Weights of a small transformer language model.
Architecture: RMSNorm before each block, rotary positions, no biases in attention or MLP, tied embeddings.
Training: 1440M tokens, 11178 steps.
MLP neurons of a small language model. Each row is named by its layer, matrix (gate and up: input weights) and neuron, and shows model dimensions 160-255. Each number is 50 + 12 x the weight over its row's rms, rounded and kept within 0 to 99. A neuron's up and down rows have the sign that makes its largest values positive.
Before each neuron's rows, "fires on" lists the tokens most often at its 100 highest values on Wikipedia text that the model never trained on.

fires on: "″", "name ", "site ", "word ", "ent", "show "
L2.gate1017:41 60 79 59 51 62 70 55 55 82 51 45 54 37 51 51 45 60 65 36 44 64 24 51 75 38 43 43 35 58 59 64 56 56 56 54 59 41 72 40 57 61 36 33 40 45 68 44 78 54 36 46 45 34 35 70 77 50 54 62 50 61 51 33 42 43 50 34 56 56 46 55 47 54 55 36 33 34 42 22 69 61 30 13 48 48 58 59 59 45 66 57 28 33 71 40
L2.up1017:37 49 44 56 57 52 29 58 58 53 54 52 69 56 49 48 57 49 76 45 50 40 49 61 45 62 38 46 43 61 62 48 53 59 50 17 52 55 62 30 44 58 79 64 22 40 37 31 58 63 48 57 41 57 55 59 65 51 56 48 41 23 52 54 55 50 36 31 56 60 55 39 36 60 60 60 34 33 59 44 52 66 71 51 58 58 49 41 55 49 41 53 52 14 72 66

fires on: "H", "Comm", "Her", "Hon", "B", "b"
L2.gate537:67 63 13 59 26 59 42 60 42 38 44 56 52 75 43 51 60 71 50 35 41 35 36 56 55 35 54 46 57 55 57 36 58 30 53 34 56 58 65 56 55 22 49 39 63 53 56 61 65 76 33 41 46 35 38 41 66 67 64 27 36 46 76 25 49 62 47 61 45 47 43 62 47 53 38 56 41 72 48 22 34 73 69 40 28 59 50 56 42 50 43 68 47 49 55 47
L2.up537:22 55 56 29 28 43 45 38 52 35 55 49 49 75 60 40 62 47 62 39 27 50 58 43 37 44 38 45 39 35 43 59 57 34 43 65 34 67 31 45 54 35 46 66 66 39 54 42 44 52 65 39 43 68 53 44 63 50 39 68 48 44 41 62 51 70 36 26 51 50 48 49 44 30 57 53 44 42 37 58 63 42 48 48 40 52 68 80 58 49 25 26 67 55 73 42

fires on: ".", "itation ", "ation ", "ment "
L2.gate782:54 63 37 47 63 69 47 37 58 25 53 57 46 27 63 33 51 41 66 56 55 56 40 57 47 44 37 51 50 56 36 56 52 31 61 55 48 57 39 59 47 45 59 49 30 54 57 59 51 50 52 45 67 70 40 29 58 49 44 55 59 35 14 54 43 52 84 23 56 66 51 47 53 50 45 57 60 23 45 44 53 76 52 57 51 38 52 54 48 34 71 66 73 54 92 51
L2.up782:44 52 54 53 51 65 28 28 36 50 55 72 51 56 26 52 68 49 66 50 68 62 63 48 35 88 68 15 63 77 68 44 50 49 32 74 32 54 46 70 45 49 59 48 38 44 52 49 35 38 32 49 38 46 56 25 47 39 63 54 63 35 63 53 69 27 52 58 48 48 58 65 47 60 38 42 45 38 48 53 50 40 46 41 43 28 17 54 50 54 35 54 63 41 45 51

fires on: "el", "g", "se", "G"
L5.gate1431:43 48 56 26 24 41 61 59 50 63 52 40 52 44 45 60 36 56 33 40 42 49 63 68 61 66 73 46 34 47 36 61 53 42 56 42 59 37 42 40 39 61 35 41 50 71 48 44 46 57 59 71 43 28 40 47 47 55 50 63 74 52 40 38 64 59 60 27 63 36 46 69 38 68 52 58 74 69 28 60 63 61 48 47 53 31 68 55 57 43 62 46 38 53 44 79
L5.up1431:54 54 43 44 18 66 46 52 59 48 32 44 37 51 17 49 34 54 49 62 45 22 41 34 59 60 49 24 36 66 57 45 42 29 49 61 40 65 42 65 66 40 63 39 55 42 13 42 63 48 51 46 41 62 53 75 47 70 39 34 59 51 48 33 58 67 58 47 41 37 52 34 47 66 70 32 41 64 23 56 53 39 75 36 18 49 41 51 53 52 82 42 41 38 56 48

fires on: "A", "Turk", "country", "Ireland", "city"
L2.gate668:47 32 38 44 74 48 37 34 30 55 50 25 49 62 69 53 34 57 30 60 35 40 44 57 40 66 43 64 56 55 64 56 56 38 43 32 41 33 84 38 47 44 71 43 49 55 32 49 55 47 41 67 56 35 44 57 75 49 59 46 54 26 40 50 41 38 43 55 45 64 16 54 55 59 57 39 37 38 50 35 33 49 31 40 48 41 41 41 33 58 77 36 51 25 54 51
L2.up668:56 60 35 56 71 71 56 50 54 67 72 38 48 55 70 46 28 39 50 38 40 52 63 32 28 51 42 28 53 49 44 49 33 61 43 54 51 22 32 52 47 63 57 52 61 53 64 40 40 46 51 40 32 53 63 30 44 56 53 67 40 53 52 67 38 38 41 42 66 67 41 51 52 14 44 38 33 58 55 16 30 61 70 57 45 51 40 37 49 78 50 63 54 42 30 53

fires on: "sl", "indic", "ack", "dep", "mor", "lan"
L2.gate2026:41 36 37 50 45 68 43 19 34 43 62 47 49 42 66 53 52 56 53 66 41 50 48 63 32 24 54 42 56 64 41 40 57 34 72 52 27 41 56 50 60 47 57 72 42 56 64 61 24 55 60 31 43 58 41 51 44 33 45 63 54 59 53 59 44 31 76 49 50 47 50 50 57 44 39 48 50 43 51 45 54 56 65 59 62 38 53 19 38 59 41 44 32 51 58 48
L2.up2026:58 46 69 22 45 60 49 34 60 48 44 63 43 55 51 52 62 72 30 39 67 41 50 50 39 66 59 41 57 45 44 39 61 46 40 25 34 71 41 69 51 43 63 64 46 52 27 59 35 57 60 27 42 29 66 66 51 49 53 44 53 52 53 62 48 56 47 47 51 55 62 50 53 44 52 59 45 44 48 32 49 64 59 66 32 63 40 67 36 50 43 29 43 36 55 47

fires on: "in", "a", "ind", "an"
L2.gate840:55 63 59 33 49 44 49 53 54 57 56 67 66 45 36 44 15 31 25 48 55 56 67 69 36 57 32 40 66 68 40 67 73 46 48 46 57 58 47 54 47 62 65 73 31 29 35 41 68 67 80 55 68 58 42 50 63 59 46 39 10 33 41 52 59 52 62 47 38 46 15 45 59 31 46 58 62 49 50 50 51 68 75 42 42 51 41 57 38 25 77 34 39 38 43 49
L2.up840:57 42 55 48 44 39 39 39 57 71 32 40 57 70 43 76 58 44 53 43 55 56 51 50 49 45 33 54 56 49 52 70 34 41 38 38 57 46 43 47 69 47 60 54 51 55 57 17 43 43 39 71 38 50 47 47 37 47 51 49 45 54 44 51 31 48 38 67 49 52 45 49 59 62 50 36 58 23 36 48 25 59 46 40 36 60 52 58 43 61 54 39 62 36 60 19

fires on: "Mc", "Mac", "itz", "ø"
L5.gate288:26 40 39 40 31 44 58 51 32 59 36 36 46 65 41 41 47 53 44 62 37 48 46 58 54 47 64 52 32 32 56 46 41 36 70 46 55 56 64 52 44 52 47 56 26 38 39 49 51 50 38 68 45 61 22 44 49 56 50 48 56 50 46 51 33 61 46 46 46 63 62 50 59 59 41 52 66 64 43 45 43 59 52 40 59 62 52 62 44 48 71 40 22 45 48 65
L5.up288:38 48 60 40 42 60 35 64 57 49 52 57 55 46 57 37 50 36 44 65 58 47 54 33 48 62 48 54 51 48 27 73 25 58 34 52 44 53 64 19 56 63 44 40 49 52 57 53 51 55 65 51 50 81 45 37 53 59 50 55 40 43 53 74 42 27 37 73 37 34 41 39 56 26 43 44 53 53 65 41 42 69 61 56 53 55 42 60 52 48 64 54 54 51 37 21

fires on: "ik", "ox", "ich", "Ach", "ash", "ach"
L5.gate747:60 46 58 34 59 56 55 49 74 56 45 57 56 50 64 56 42 41 30 68 44 44 45 73 34 58 42 42 37 43 61 29 38 49 41 64 50 66 50 11 78 39 69 81 32 36 49 48 54 48 48 54 52 35 45 31 39 32 43 63 47 59 37 69 58 18 44 37 55 48 43 65 62 61 46 41 65 73 72 51 52 67 53 66 66 62 35 70 58 69 49 52 53 39 51 43
L5.up747:46 36 43 47 41 50 49 43 57 52 63 44 15 42 60 58 64 61 63 31 47 66 58 50 41 56 54 72 33 19 45 66 65 42 46 43 37 39 55 48 63 52 35 56 54 49 65 44 44 30 56 76 52 74 29 45 48 38 62 61 51 42 56 44 54 78 68 22 51 37 32 59 60 38 63 41 64 56 41 48 53 57 59 67 52 34 78 34 28 53 49 36 56 58 58 65

fires on: "str", "g", "l", "el", "el ", "cel"
L5.gate162:44 33 35 37 48 41 46 45 49 28 62 63 38 45 25 58 39 50 25 50 70 62 47 58 55 69 52 56 57 45 40 58 60 56 55 63 45 54 43 26 42 39 62 59 73 52 49 47 52 53 69 64 63 67 46 33 58 34 52 32 47 46 55 67 47 50 45 38 47 46 67 60 32 71 43 47 39 73 40 50 44 61 59 63 49 56 49 64 51 45 70 49 51 69 51 44
L5.up162:72 43 50 72 36 27 74 35 37 38 55 50 54 60 57 57 52 71 55 42 60 62 47 43 54 63 40 38 26 61 45 47 57 41 60 69 48 60 47 51 44 51 69 64 72 57 31 57 54 40 47 46 43 72 33 74 45 61 64 24 55 64 55 41 56 42 70 45 41 44 44 49 39 55 63 60 35 70 57 33 46 43 69 52 45 57 53 64 69 47 53 36 42 70 54 42

fires on: "Party ", "Army ", "Candidate ", "j"
L2.gate744:65 60 48 49 42 49 56 31 49 62 33 35 52 51 48 49 40 45 61 29 30 37 49 63 40 36 45 83 61 56 55 50 52 62 71 50 57 39 56 66 35 59 46 37 29 54 45 49 36 75 75 51 64 59 32 29 49 33 52 45 44 51 60 61 48 37 11 22 56 45 60 48 55 51 42 44 58 61 35 39 31 48 51 68 49 47 67 45 57 46 49 31 65 49 44 37
L2.up744:50 62 42 51 55 50 41 45 38 45 44 42 40 44 82 50 65 72 59 47 36 46 38 42 61 68 28 40 42 52 45 52 46 40 48 68 35 42 53 48 67 43 66 34 82 43 48 37 45 62 36 52 54 55 66 57 42 42 44 82 41 49 52 62 65 66 50 34 45 44 75 48 51 33 54 50 46 47 59 33 48 67 42 35 33 68 61 52 66 65 37 72 52 45 58 63

fires on: "since ", "Motor", "junc", "consist", "Since ", "previously "
L2.gate918:32 48 49 46 33 33 30 48 66 43 78 41 43 55 45 41 43 40 29 42 51 46 67 38 42 62 54 54 49 57 40 45 32 50 42 60 53 54 69 41 44 45 48 50 42 51 43 54 29 69 68 66 44 66 49 38 55 51 29 42 65 52 43 45 39 54 40 40 48 64 48 10 48 38 57 50 46 58 53 46 71 90 57 61 46 49 30 23 42 62 54 51 55 20 58 42
L2.up918:45 55 61 57 54 57 52 58 58 40 47 51 43 36 31 71 47 72 44 69 48 60 37 53 60 38 47 57 73 54 27 52 49 53 53 37 66 63 62 54 58 51 39 36 79 37 69 56 67 43 51 45 37 40 28 53 73 55 46 52 36 49 30 65 49 63 49 56 43 44 50 45 51 29 66 26 50 44 45 62 51 52 58 46 64 38 51 33 54 57 73 37 51 45 64 60

fires on: "ph", "s", "mos", "Tel", "t", "tel"
L2.gate1016:32 48 54 47 66 46 26 22 58 61 68 51 26 71 51 65 70 45 54 59 44 52 44 65 64 37 48 62 47 66 53 49 48 43 67 57 42 56 56 37 40 74 47 56 52 26 48 66 59 31 61 55 53 50 49 37 42 49 63 68 42 52 52 68 72 53 46 55 54 49 47 33 63 47 22 43 37 53 47 62 58 76 42 36 74 33 24 56 54 62 60 39 54 42 60 33
L2.up1016:30 33 61 32 46 45 29 30 57 40 36 37 50 39 58 29 64 48 69 69 56 55 64 59 43 51 32 38 46 48 52 58 33 57 58 48 40 27 51 40 47 64 43 39 31 38 25 76 58 33 58 63 35 43 51 58 46 73 54 43 64 26 37 54 40 47 58 64 47 48 56 54 75 59 38 42 48 58 41 39 50 63 43 57 32 52 36 42 54 45 55 62 56 22 33 43

fires on: "were ", "came ", "been "
L2.gate224:43 45 55 47 67 53 65 67 53 56 50 61 66 49 43 54 54 42 65 69 51 37 44 35 52 49 75 41 42 41 48 38 59 46 36 66 40 50 45 47 48 42 67 43 58 65 47 42 47 39 46 49 78 50 41 60 75 53 37 45 35 41 54 41 55 47 67 45 46 52 76 41 55 49 27 58 31 64 55 52 45 42 70 61 43 50 63 42 47 69 41 54 53 75 51 64
L2.up224:43 65 67 48 74 33 50 58 40 53 20 40 56 64 21 46 45 53 59 63 49 49 47 41 32 39 54 60 76 43 31 24 60 32 35 61 41 56 31 67 61 41 52 55 56 39 49 35 44 44 52 52 44 45 54 58 43 65 73 45 53 42 57 43 41 28 59 65 49 36 45 62 31 55 49 41 69 61 42 43 65 49 68 55 56 51 56 29 43 70 40 41 52 59 64 56

fires on: "u", "I", "j", "U", "engine", "ter"
L2.gate1228:70 41 32 25 58 36 48 63 51 43 40 25 42 66 66 56 61 47 49 53 35 58 35 51 48 50 55 75 21 49 47 68 40 30 57 50 29 45 50 32 56 77 23 53 56 54 68 55 61 65 33 52 71 57 70 55 47 56 54 49 46 61 52 41 52 67 47 37 60 63 50 42 49 41 57 42 54 45 54 58 26 54 66 46 59 52 61 58 37 53 57 64 54 41 57 58
L2.up1228:29 42 62 69 61 42 44 67 48 47 33 91 53 59 71 64 42 43 66 39 52 32 57 65 61 39 51 62 37 44 68 54 49 31 76 89 50 56 53 57 57 61 64 41 54 47 33 33 42 65 53 47 25 37 49 54 52 44 52 50 48 37 52 60 78 50 44 32 48 48 61 44 48 81 54 73 36 53 33 68 41 65 61 51 48 67 36 44 68 55 46 56 50 40 56 60

fires on: "all", "Comm", "erb", "show", "comm", "č"
L5.gate1781:52 51 38 28 64 56 50 40 43 51 77 46 30 49 56 35 58 49 42 46 54 56 46 32 42 58 53 43 53 45 53 52 49 46 38 61 57 49 56 48 53 54 41 43 57 48 45 52 60 51 51 67 43 41 52 66 59 46 41 64 64 44 36 44 41 81 44 42 41 46 55 74 75 39 62 65 40 38 27 31 59 39 25 40 48 52 55 66 60 40 49 59 46 40 41 50
L5.up1781:55 58 40 54 41 41 52 36 51 77 60 56 47 39 50 54 39 56 49 51 38 78 54 44 39 44 35 49 41 27 49 52 52 55 38 56 59 68 60 54 54 54 51 52 72 29 22 43 53 73 65 64 31 20 35 61 64 44 48 41 63 51 41 58 54 67 57 39 54 48 58 51 54 50 61 62 68 43 46 32 43 53 45 45 55 73 57 43 44 40 44 65 40 62 70 73

fires on: "\""
L5.gate1946:31 42 55 68 39 49 78 37 34 47 32 68 47 42 46 45 40 39 29 28 29 56 34 35 72 55 54 67 46 45 53 64 62 42 50 41 44 52 62 34 57 86 33 60 39 58 41 64 58 32 49 47 42 48 49 49 68 32 54 58 35 63 74 42 55 74 37 53 54 48 36 45 49 48 52 45 58 48 31 73 45 77 55 54 54 46 57 34 27 70 47 38 41 40 58 57
L5.up1946:39 26 46 31 58 47 41 64 52 39 50 69 20 54 41 61 53 45 49 73 45 51 67 47 29 67 63 61 53 39 55 64 52 58 49 49 47 21 39 46 62 53 63 60 81 55 52 71 46 49 58 49 51 44 46 60 54 51 49 59 44 63 59 38 71 52 54 60 58 40 43 47 75 46 60 38 44 70 52 56 46 63 54 50 51 41 65 41 30 46 66 53 55 49 54 49

fires on: "tri", "du", "ch", "Ni", "real", "cor"
L5.gate582:51 44 77 45 57 51 50 43 39 53 57 56 52 49 52 57 49 56 12 53 47 57 62 39 27 62 41 59 61 46 56 41 61 51 67 58 53 74 46 56 46 46 48 51 52 64 45 53 66 47 38 52 40 55 28 50 45 52 44 48 44 43 51 34 56 55 36 43 53 34 45 50 47 59 45 41 59 49 52 51 42 40 24 32 60 57 49 67 52 23 39 17 46 45 51 60
L5.up582:75 35 58 45 40 66 66 34 33 41 37 35 49 54 58 33 47 44 47 35 64 69 65 46 46 48 57 44 55 44 60 72 43 73 33 41 40 40 67 53 53 73 58 24 43 50 47 36 54 59 49 68 55 48 52 58 30 48 32 62 37 24 90 76 56 53 44 44 67 44 57 33 57 43 38 47 52 33 56 53 51 62 66 58 68 54 51 50 46 56 63 58 56 47 39 47

fires on: "z", "as", "er", "a", "an", "des"
L5.gate1786:37 44 50 38 43 54 46 43 35 65 71 48 69 54 53 39 47 39 56 75 29 69 54 67 62 83 46 56 54 48 51 48 62 46 57 67 48 46 35 54 56 55 62 53 30 31 44 50 72 69 63 37 28 50 39 50 48 60 68 50 67 42 53 57 50 22 72 46 61 48 48 50 67 47 50 24 50 63 48 41 54 72 36 41 41 20 55 31 51 46 77 50 35 35 51 48
L5.up1786:55 77 62 60 61 35 40 51 39 37 53 50 41 53 33 47 43 45 51 59 71 55 48 45 45 48 31 68 61 41 43 47 45 65 32 57 74 51 44 43 55 57 59 55 54 59 51 64 49 62 30 55 59 52 43 53 61 65 71 41 32 57 45 36 45 55 46 51 45 27 64 45 58 50 36 74 23 29 56 67 34 63 42 60 60 77 25 56 30 61 45 50 64 44 44 48

fires on: "ik", "ay", "iy", "Ach", "down", "stand"
L2.gate275:22 59 41 35 51 42 52 50 64 43 28 63 44 54 55 72 65 58 52 56 49 31 31 48 62 41 31 34 39 63 53 34 58 33 55 38 34 44 59 41 52 46 80 43 43 63 66 67 57 73 41 46 62 39 23 48 38 37 50 42 40 34 50 71 60 41 29 46 39 68 35 64 44 53 71 52 30 59 32 42 64 42 43 63 51 54 55 67 67 53 62 42 55 33 53 32
L2.up275:15 46 47 39 59 41 47 53 59 45 40 43 44 60 66 48 51 42 53 49 48 57 48 46 43 48 56 55 40 47 54 43 52 48 61 57 66 32 37 30 61 40 45 73 39 41 61 46 82 45 46 54 74 71 29 51 48 37 40 43 58 39 50 49 35 55 41 45 54 39 59 56 67 52 51 75 42 42 63 33 35 55 52 52 65 38 48 35 38 40 59 54 40 43 31 52

fires on: "sub", "Sub", "spec", "nam", "half ", "-"
L5.gate365:45 73 57 39 60 47 57 67 64 36 73 45 46 35 48 41 49 50 76 35 29 47 52 44 43 57 41 45 31 63 69 59 49 43 54 43 69 35 67 57 38 51 56 74 50 48 63 35 52 67 62 60 39 46 49 40 65 45 40 84 69 44 46 38 47 37 45 56 49 46 52 58 36 54 20 52 75 41 44 63 64 38 53 60 40 41 47 44 36 52 75 26 46 59 45 33
L5.up365:29 64 53 46 72 43 55 63 45 63 38 75 42 24 27 55 61 52 39 46 42 39 45 67 75 62 61 09 43 69 64 51 47 53 44 53 58 54 59 56 44 40 62 66 28 48 47 63 41 52 67 55 76 40 27 37 66 48 61 49 40 62 65 61 26 52 39 54 42 36 49 41 29 62 58 56 65 29 55 63 56 40 53 44 66 38 61 56 51 49 31 55 54 41 42 48

fires on: "\""
L2.gate672:52 61 54 58 54 45 64 36 56 53 47 45 48 50 40 35 66 51 31 53 48 42 45 39 50 53 65 65 48 65 50 56 56 45 33 70 73 69 40 33 53 43 48 82 41 38 37 64 72 49 63 54 35 38 69 43 53 35 38 50 48 48 74 44 41 47 51 52 58 29 49 58 36 41 36 47 52 38 38 53 35 39 69 45 36 59 39 38 39 42 55 32 63 40 18 47
L2.up672:38 25 46 48 26 48 57 68 46 43 64 34 26 47 42 48 44 37 34 41 54 41 52 61 43 50 69 55 70 60 53 64 46 30 41 39 42 58 43 48 52 34 53 49 40 64 26 51 57 63 48 50 48 61 37 53 21 46 34 53 57 60 64 53 61 73 55 33 48 37 42 48 23 64 32 26 70 53 54 48 33 43 57 33 53 42 70 41 33 58 39 44 40 48 42 63

fires on: "li", "lif", "com", "an ", "f", "n"
L5.gate1963:55 40 62 68 69 52 56 45 35 45 54 49 50 33 46 50 52 55 40 34 56 60 72 42 48 53 54 58 72 29 53 51 52 42 46 48 71 59 41 55 66 59 64 39 50 39 47 56 83 43 34 51 50 35 46 57 64 39 32 56 44 48 70 43 54 52 24 46 56 40 47 47 46 61 45 32 56 40 37 78 43 32 46 31 50 46 42 57 60 25 54 45 41 51 47 63
L5.up1963:53 38 76 47 48 45 59 43 51 54 48 42 50 43 54 45 54 63 57 48 37 37 59 33 48 40 62 34 16 50 48 39 67 26 35 54 30 38 60 50 62 47 58 51 53 50 43 75 42 46 69 64 57 30 66 54 71 53 34 31 53 37 56 67 77 53 40 29 45 55 52 44 55 55 42 55 42 39 43 50 72 54 56 64 65 20 43 56 74 49 51 51 59 46 59 51

fires on: "Gu", "Di", "Bi", "Ni"
L2.gate1864:32 20 42 50 40 37 50 56 48 44 51 48 25 45 37 70 39 79 60 71 29 30 31 58 51 66 43 46 71 21 57 10 52 59 45 38 42 51 46 55 43 28 28 66 48 70 35 73 55 42 35 28 48 41 43 45 44 46 33 58 36 80 51 47 42 60 68 32 33 49 45 53 58 49 58 61 84 48 39 57 46 61 45 50 37 37 63 48 43 61 28 25 75 45 32 48
L2.up1864:34 68 38 29 44 39 51 28 69 49 59 36 49 48 65 49 52 52 64 33 71 72 62 78 47 35 33 28 36 51 32 70 54 57 72 33 47 41 32 51 39 65 56 31 37 61 53 52 38 47 47 46 48 46 41 48 67 59 53 22 73 40 50 75 39 63 46 50 59 63 63 32 62 48 62 59 36 54 50 54 84 69 55 36 53 51 61 39 69 44 25 26 64 51 30 58

fires on: "f", "Hom", "hous", "ley", "hom", "o"
L5.gate1297:34 50 55 48 47 43 51 52 51 59 52 66 38 44 62 70 41 50 35 53 53 60 48 40 52 51 50 54 48 46 55 52 49 50 56 45 43 41 48 43 55 52 41 59 39 61 52 45 47 46 60 54 45 38 45 50 60 64 52 55 51 62 36 63 22 83 45 57 65 30 53 54 48 29 38 32 58 38 67 56 69 31 56 62 55 44 48 58 43 66 60 23 50 66 47 34
L5.up1297:39 46 66 87 52 59 55 51 72 56 39 52 61 52 55 44 31 50 44 42 65 64 52 47 45 41 47 48 47 50 63 48 60 75 59 57 44 66 55 48 52 70 43 54 57 50 47 63 47 39 44 55 57 60 61 25 49 53 58 57 64 54 56 41 45 51 35 73 57 45 72 38 65 41 48 29 49 44 49 59 58 40 45 47 58 61 50 62 56 59 61 30 52 40 44 58

fires on: "dep", "indic", "}", "pl", "initi", "parti"
L2.gate1650:53 63 44 39 43 35 42 52 48 49 59 25 56 41 65 53 29 52 30 56 46 56 42 52 33 63 48 59 50 52 40 48 55 29 44 43 47 41 64 28 53 38 38 63 51 60 61 44 46 45 50 39 45 52 56 52 63 50 41 54 44 50 58 62 60 22 63 45 37 45 25 39 61 43 54 57 57 50 52 55 44 44 57 35 50 52 52 13 24 43 57 56 35 57 42 48
L2.up1650:58 47 55 37 29 51 42 46 73 50 63 35 50 52 60 38 35 35 82 59 44 51 53 40 38 58 45 59 43 22 46 56 47 48 45 48 52 40 59 68 70 51 61 47 41 38 25 60 48 62 54 42 76 53 55 63 31 50 67 54 51 42 63 48 49 67 54 59 46 65 45 56 35 47 49 33 50 46 25 42 56 51 27 28 46 31 40 60 45 52 43 49 47 60 41 59

fires on: "pro", "ref", "sup", "conf", "cr", "Su"
L2.gate802:42 63 46 55 31 55 43 29 48 52 68 61 50 67 64 44 47 50 48 55 61 45 63 60 51 38 54 83 51 65 49 63 46 61 53 56 60 44 76 39 61 51 48 53 47 61 51 40 32 53 70 73 62 21 47 65 57 41 43 55 46 50 62 62 57 53 62 65 54 47 38 61 41 46 33 52 43 39 56 48 25 50 62 45 75 46 42 74 42 48 49 43 32 44 37 36
L2.up802:54 55 55 36 29 38 27 46 63 62 47 65 52 39 50 41 63 50 61 81 83 72 63 55 35 42 65 44 53 37 41 43 62 47 81 47 31 49 43 38 47 56 43 51 47 37 42 44 57 51 66 36 31 50 54 38 35 57 48 53 58 54 48 61 50 55 74 52 58 43 52 61 32 67 52 62 42 55 33 50 55 64 42 48 48 38 67 31 55 69 65 45 39 50 33 40

fires on: "rec", "tri", "prec", "ch", "ō", "Sen"
L5.gate742:87 36 54 45 47 58 63 47 55 52 54 35 68 42 60 38 46 52 44 49 71 65 78 55 49 59 43 30 52 54 44 41 38 66 52 55 70 70 42 25 37 43 32 48 42 43 52 46 36 47 63 57 46 54 48 46 65 51 49 49 44 28 40 53 45 44 65 33 56 38 48 34 70 41 44 52 56 43 54 80 39 33 89 55 67 47 46 53 51 37 46 57 57 34 47 40
L5.up742:53 32 64 72 55 52 40 41 40 60 33 54 36 36 60 39 46 55 45 21 62 43 55 40 58 53 68 46 53 42 47 47 59 43 40 58 54 61 55 19 46 39 47 31 37 52 45 32 52 44 18 48 58 55 31 49 45 56 34 63 47 50 63 52 31 60 35 58 62 32 54 38 57 33 46 35 52 46 44 60 41 56 73 79 34 33 42 59 49 53 63 59 58 66 31 67

fires on: "P", "worked ", "competed ", "ed ", "work ", "resid"
L5.gate1509:51 50 47 36 31 58 57 38 74 49 58 59 47 62 60 49 60 43 70 48 51 49 15 46 48 67 47 67 43 57 20 48 62 46 56 36 61 46 56 55 26 39 74 52 59 45 64 36 47 54 61 58 54 39 26 52 52 41 44 62 52 50 52 47 37 27 44 48 52 43 35 55 57 40 32 52 64 32 61 68 33 48 47 70 59 60 25 46 34 46 59 40 41 43 53 43
L5.up1509:68 69 66 65 37 43 58 47 61 66 40 27 51 79 68 50 45 43 34 42 66 68 59 35 36 43 45 38 41 49 54 39 58 74 55 48 51 50 46 35 32 34 48 47 64 31 62 34 67 49 49 48 47 31 39 50 65 48 64 63 54 59 33 41 62 47 42 57 35 45 64 67 64 41 52 26 57 61 34 50 43 59 58 55 45 63 57 43 37 41 56 47 26 40 40 67

fires on: "Mc", "At", "Mac", "Ak", "or"
L5.gate1676:44 48 39 43 41 50 43 84 43 68 58 43 32 63 49 44 27 36 60 59 18 43 45 55 46 56 47 47 44 34 59 33 66 41 73 54 39 37 58 45 50 52 61 48 34 56 52 60 61 80 65 59 57 54 44 55 69 65 45 24 58 52 66 40 39 67 57 35 43 57 61 40 53 41 50 59 53 51 49 50 63 71 28 47 60 36 68 61 40 44 58 44 41 56 18 51
L5.up1676:47 40 35 64 55 66 32 57 52 66 63 48 60 55 34 49 58 59 38 51 57 59 28 77 35 70 41 48 36 42 56 48 39 35 51 59 29 53 51 54 65 49 47 74 53 45 45 55 53 43 57 62 57 57 42 40 56 24 36 41 30 44 54 63 58 27 59 39 56 57 50 53 53 37 60 51 49 55 55 51 35 77 53 36 59 68 49 54 47 51 74 56 39 32 59 60

fires on: "man", "Niger", "Jud", "ep", "Alber", "jud"
L2.gate1025:59 69 50 46 48 44 41 42 75 44 55 51 73 56 39 36 56 45 62 67 46 33 37 55 54 55 48 42 54 38 60 60 59 28 18 42 48 49 63 69 55 60 40 35 46 51 71 25 43 72 39 26 34 68 51 47 46 53 40 62 59 39 28 47 38 52 62 38 68 30 47 46 44 58 53 56 48 46 53 55 40 24 60 74 61 40 62 36 39 59 46 60 49 46 61 54
L2.up1025:50 31 55 40 54 49 60 53 53 60 46 64 56 51 46 58 52 51 38 34 49 40 61 34 70 55 45 72 58 26 29 39 31 49 51 53 71 52 34 52 56 33 46 56 50 51 71 49 42 47 62 63 49 63 49 40 59 39 42 57 42 57 45 35 36 51 52 65 29 58 46 38 25 70 54 54 46 50 67 55 67 54 37 48 45 46 53 51 47 70 35 29 70 45 41 61

fires on: "ch", "Ch", "Grand ", "Rac"
L5.gate280:43 53 79 52 48 43 47 47 43 57 37 39 32 27 44 65 48 30 61 39 46 57 39 54 57 37 48 39 42 43 44 58 43 41 43 47 49 52 49 58 35 63 41 44 43 64 49 40 50 45 46 46 40 57 56 25 26 56 48 76 56 43 53 56 55 30 49 40 42 38 35 48 45 32 52 30 47 50 51 63 29 52 62 51 57 28 41 44 54 52 54 38 53 31 52 54
L5.up280:51 61 32 56 54 37 33 60 40 59 57 36 30 53 44 62 70 45 26 47 44 50 54 54 46 56 53 42 54 41 25 29 56 41 45 42 39 52 42 56 67 42 54 54 69 48 51 48 60 75 67 52 36 51 47 53 30 48 27 61 32 65 63 69 45 41 55 38 24 49 70 44 63 36 71 45 45 45 41 39 59 46 52 54 74 59 46 31 41 60 60 34 43 56 40 52